{
  "n_layer": 12,
  "d_model": 320,
  "n_head": 5,
  "n_kv_head": 5,
  "head_dim": 64,
  "d_mlp": 1280,
  "vocab_size": 2321,
  "activation": "tanh_gelu",
  "norm": "layernorm",
  "norm_place": "pre",
  "norm_eps": 1e-05,
  "positions": "learned",
  "qk_norm": false,
  "attn_scale": 0.125,
  "bias": "all",
  "tie_embeddings": true,
  "parallel_block": false,
  "init": "normal",
  "init_std_qkv": 0.0266,
  "init_std_o": 0.00543,
  "init_std_up": 0.0266,
  "init_std_down": 0.00271,
  "optimizer": "muon_variant",
  "lr": 0.00837,
  "beta1": 0.93,
  "weight_decay": 0.027,
  "lr_head": 0.00483,
  "grad_clip": 0.5,
  "warmup_steps": 200,
  "schedule": "wsd",
  "decay_fraction": 0.638,
  "decay_shape": "linear",
  "final_lr_fraction": 0.0,
  "batch_tokens": 65536,
  "seq_len": 256,
  "doc_mask": false,
  "z_loss": 0.0001,
  "train_tokens": 411900000,
  "steps": 6286,
  "dataset": "wikipedia_en"
}
MLP neurons of a small language model. Each row is named by its layer, matrix (up: input weights) and neuron, and shows model dimensions 64-255. Each number is 128 + 24 x the weight over its row's rms, rounded and kept within 0 to 255. Numbers have three digits each.
After each neuron's rows, "fires in" lists the words (lower case) most often at its 100 highest values on Wikipedia text that the model never trained on; "fires on" lists the tokens most often at its 100 highest values on Wikipedia text that the model never trained on. A number after a token or word is its count.

L2.up959:126183141089110113086071112129123145148087128132091104117133104197159135103092121144150131137140162159081126134112153153197138112121075164125143134092135127119091153161126106162104128180140160139112123141111139129127135143124159144118113140131101129165122210121117147113096146132104159095147147161114181117129143094180126122154146125139134161125068101133085082116098124150107172137168099153111095143126071130127148136120100118136128119092116150141107144142107124152155092125135147146151076129087110102120169115093153103135141081133162112110114153142116140113111171132128121121
fires in: "born" 22, "place" 7, "died" 6, "age" 5, "musical" 5, "from" 5
fires on: "born" 21, "ical" 10, " place" 7, " died" 6, " age" 5, " from" 5

L7.up857:157108168117121131108077134132133113136111118136140103125130094146152111123099144115108123105132108156120109134156117165196159109136088124128144093090149097155146169129140160149152119126161146094154107125149071145136113122101089143141111121110141155129104089155169145130110163114127107131163096135166138122152129101148156116131115120110098070119125123133145137187124096117140171151163141093148130125116128136126117116109107157121110097135155110097141107127096177135126149126139103131128163130091145129134122147194109109179090134129145100121158146106094101181104114127109141130
fires in: "father" 12, "wife" 11, "daughter" 8, "mother" 7, "family" 7, "eldest" 6
fires on: " father" 12, "ife" 11, "augh" 10, "other" 7, "riend" 7, " family" 7

L3.up195:094148105127101094145133130153123146107095166165136106102146134114140156090131102124115122157138127129119150145117110094135143152104148107164129114125088103156137132130110161148121115131136153140036122138135122125146131114134121089162133116142121031119107159128120154142130155155110111117157111093117093128150158117144103147137136130119116196101149124130142128143121175067108125138135113159159061108098100131128107109141098141145125125120150120119110128158093167139131160161137110116154166140118137123130144133122136171140140113131136179156192137146175113131131108090100160113
fires in: "be" 17, "took" 14, "take" 7, "make" 7, "takes" 5
fires on: " be" 17, " took" 14, "ake" 12, "akes" 7

L7.up708:194125123111144086153124115087190145137144147097118087135102146136129143077098100107148098122103107118162145144130082147127086110127164128139146096120117128151121093081062084149105099151121123084131107107142118123134126133132122122167168096133134087136112137091163111114119116162121135128143090139145118171112101138122089150122138191107136144158110123131139105158121136159120132143126138146091082112186107133140111170139137129131171102151109125129092132140101122134158161125182133124148122095103161136137110125099114123111083089158164125101061134161122095107111132151148151138
fires in: "of" 73
fires on: " of" 73, "e" 4

L9.up25:071117100120098152122122086135133151108116125113143112081108136154172136115175123111133134107118168161119137129133121121141142146128110148086085118125109129134143111112120132150180076106140098131174108145154073105122111137158137102178142151143127150115125117123134138134120176092117157084119141122136140137090138120119094143146098113092104101135119142148154079156122081116129141146123143092127111134138144118169140134113139147118109108111166133122123130080064134143115183114169142148113156129100118094130149175158106077099130160134110125186160146134147160159129118100170109161
fires in: "as" 64
fires on: " as" 58, " J" 6, "s" 4, " As" 4

L7.up312:098136149135153108146125108096110155106104124161139141140141109104148141114087140130072156099129175105150124127122135156151150110164128135080123159133098123140123117131118128131151129148085158141100157122148076132109149122139107104126084140124191094140156136092147101141111146124115109152158160123098171184102156141143150175143147138130107162092126120128147133105103092106110091095144136176133148126176104122115133122139132166148123094107131152109111118141141129123113156137113077137144103148137163095129172154099114097125084102120155136119148083150154106091127125152134118086
fires in: "of" 34, "3" 11, "4" 5, "2" 5, "sometimes" 4
fires on: " of" 34, "3" 13, "us" 11, "om" 8, "4" 5, "2" 5

L7.up715:073149115160131140157097141146160116092137101108136172120140111114101111120148144173132157160143160118139120143106127097141132125131106111127144151117103134117116143215107142167109136098113088105169137168110130093117128096160069135128117102091118146103175137170149161159149145109091127121088144155157115109129142134110132149172128146123102166088119151140122123157133090112107112093128130169109127140099120143141108099146128165133120122128103102149124145120151122107142116108118138151128096105114109120164124137121109112113130140143132067105130100146140159145122175146143129112
fires in: "under" 16, "as" 13, "appointed" 12, "year" 6, "elected" 5
fires on: " under" 22, "ed" 13, " as" 13, "ointed" 12, "ear" 6, "ing" 5

L2.up1157:125126103116093155148111145117081141114156085126138112143147059087146123097159119140155163130138141106143113122107129119116164106146114158119105117136090145083134143138171106168112148098128080111112146101120137151114142131151153131155144104125121123150128129144115151176129156088102132144116156117135154167076085154140120072113106128142140125148135084121107108127128128156097136126108173107112141151148115159178136160154062080118119127136125112165139154151119111108126129107122175141144120149139162150118111160169149133121106130169095143152154136143087074135082122115120179094
fires in: "republican" 21, "president" 11, "election" 7, "office" 6, "assembly" 6, "labor" 4
fires on: "resident" 13, "ican" 13, "ubl" 8, " election" 7, " office" 6, "ly" 6

L2.up651:106117103056106115130134112147108135127129106160169069115169104116092083097146158118136085155150102107122159097122153122100154151136137147171122143127146154099140105142139129149136152096135147204127128118106121191133131115126135153122148091135101137149096120164130108117170136129155141139110148092133112125166153098122102086128129117126136126140093106104129101097145131145162162125142135131101085129083149120135107079135128131132141149162090108132096075148119143078158132119134167106162107158115146091151169126105094126111066151089124158172097154127157155152130153109150148121
fires in: "also" 34, "similar" 8, "often" 5, "regular" 4
fires on: " also" 34, "ilar" 8, "ely" 6, " even" 5, "ar" 5, " often" 5

L9.up684:116094117152104096121137136130110133114108123126161146158078098127094109141137146150111079094092149129110125114135121132138152094083106125165115165103118139128156103140120102128122126135097147144091139127136137142130070105128140129192153112108106114100165109128127101102152146156151124118139176091132159101115135102141132093114099084156103149169154160150161203104102122131191125101118154138113139138143153105102152138115144139127145172194183124096120151120117118120111093177130105142134125116126171090122136163155146130127138162146154124124168117101138139112146108061143108126
fires in: "with" 46, "more" 7, "rather" 4, "organic" 4
fires on: " with" 47, " more" 7, "ather" 4, "ly" 4, "ic" 4

L2.up491:116128090119128114108089136146170124102081172150152092136140112139127129141134133175181165100140131132114105111155097148142146145135086133078123153159151112122117129144110100142173120145138111082139140106121088128120153123142145141137117153157085118141174123148129152080130152134086120174142148122102105147098116077120117158151096161158128123157130133137098127089158109156154144130137099142096123127107119152122125159132121096108160112085126142088100146121109147140101076142122128185153079145101130106106107132093105126093137089126103119145167123168111157118111134117132154137
fires in: "some" 25, "any" 11, "many" 9, "other" 9, "are" 5, "seychelles" 4
fires on: " some" 25, " any" 11, " other" 9, "ey" 9, "any" 7, " are" 5

L3.up1027:107135125138143132065084154150133148123115083103141120163097131140110129127121103094158110122129096179139126098094150107125141122126099112123078116147137137150149113147098096105097154115125155121164094117135124097124138161119160117107127132109108141107101120170139072084126129137100144104076115110112170150173139101119118125095149128106127143152105140103129126123143156127127130137087102154147130129105141150174159118128136134119180175116143109134121138100085135116162130190133109094152146140162143101131114122104106127096129120125099096150144140105134158176108157155082149110
fires in: "lost" 17, "drago" 11, "main" 9, "almost" 6, "most" 6, "historic" 5
fires on: "ost" 33, "ra" 11, " main" 11, "ago" 11, "est" 9, "ic" 6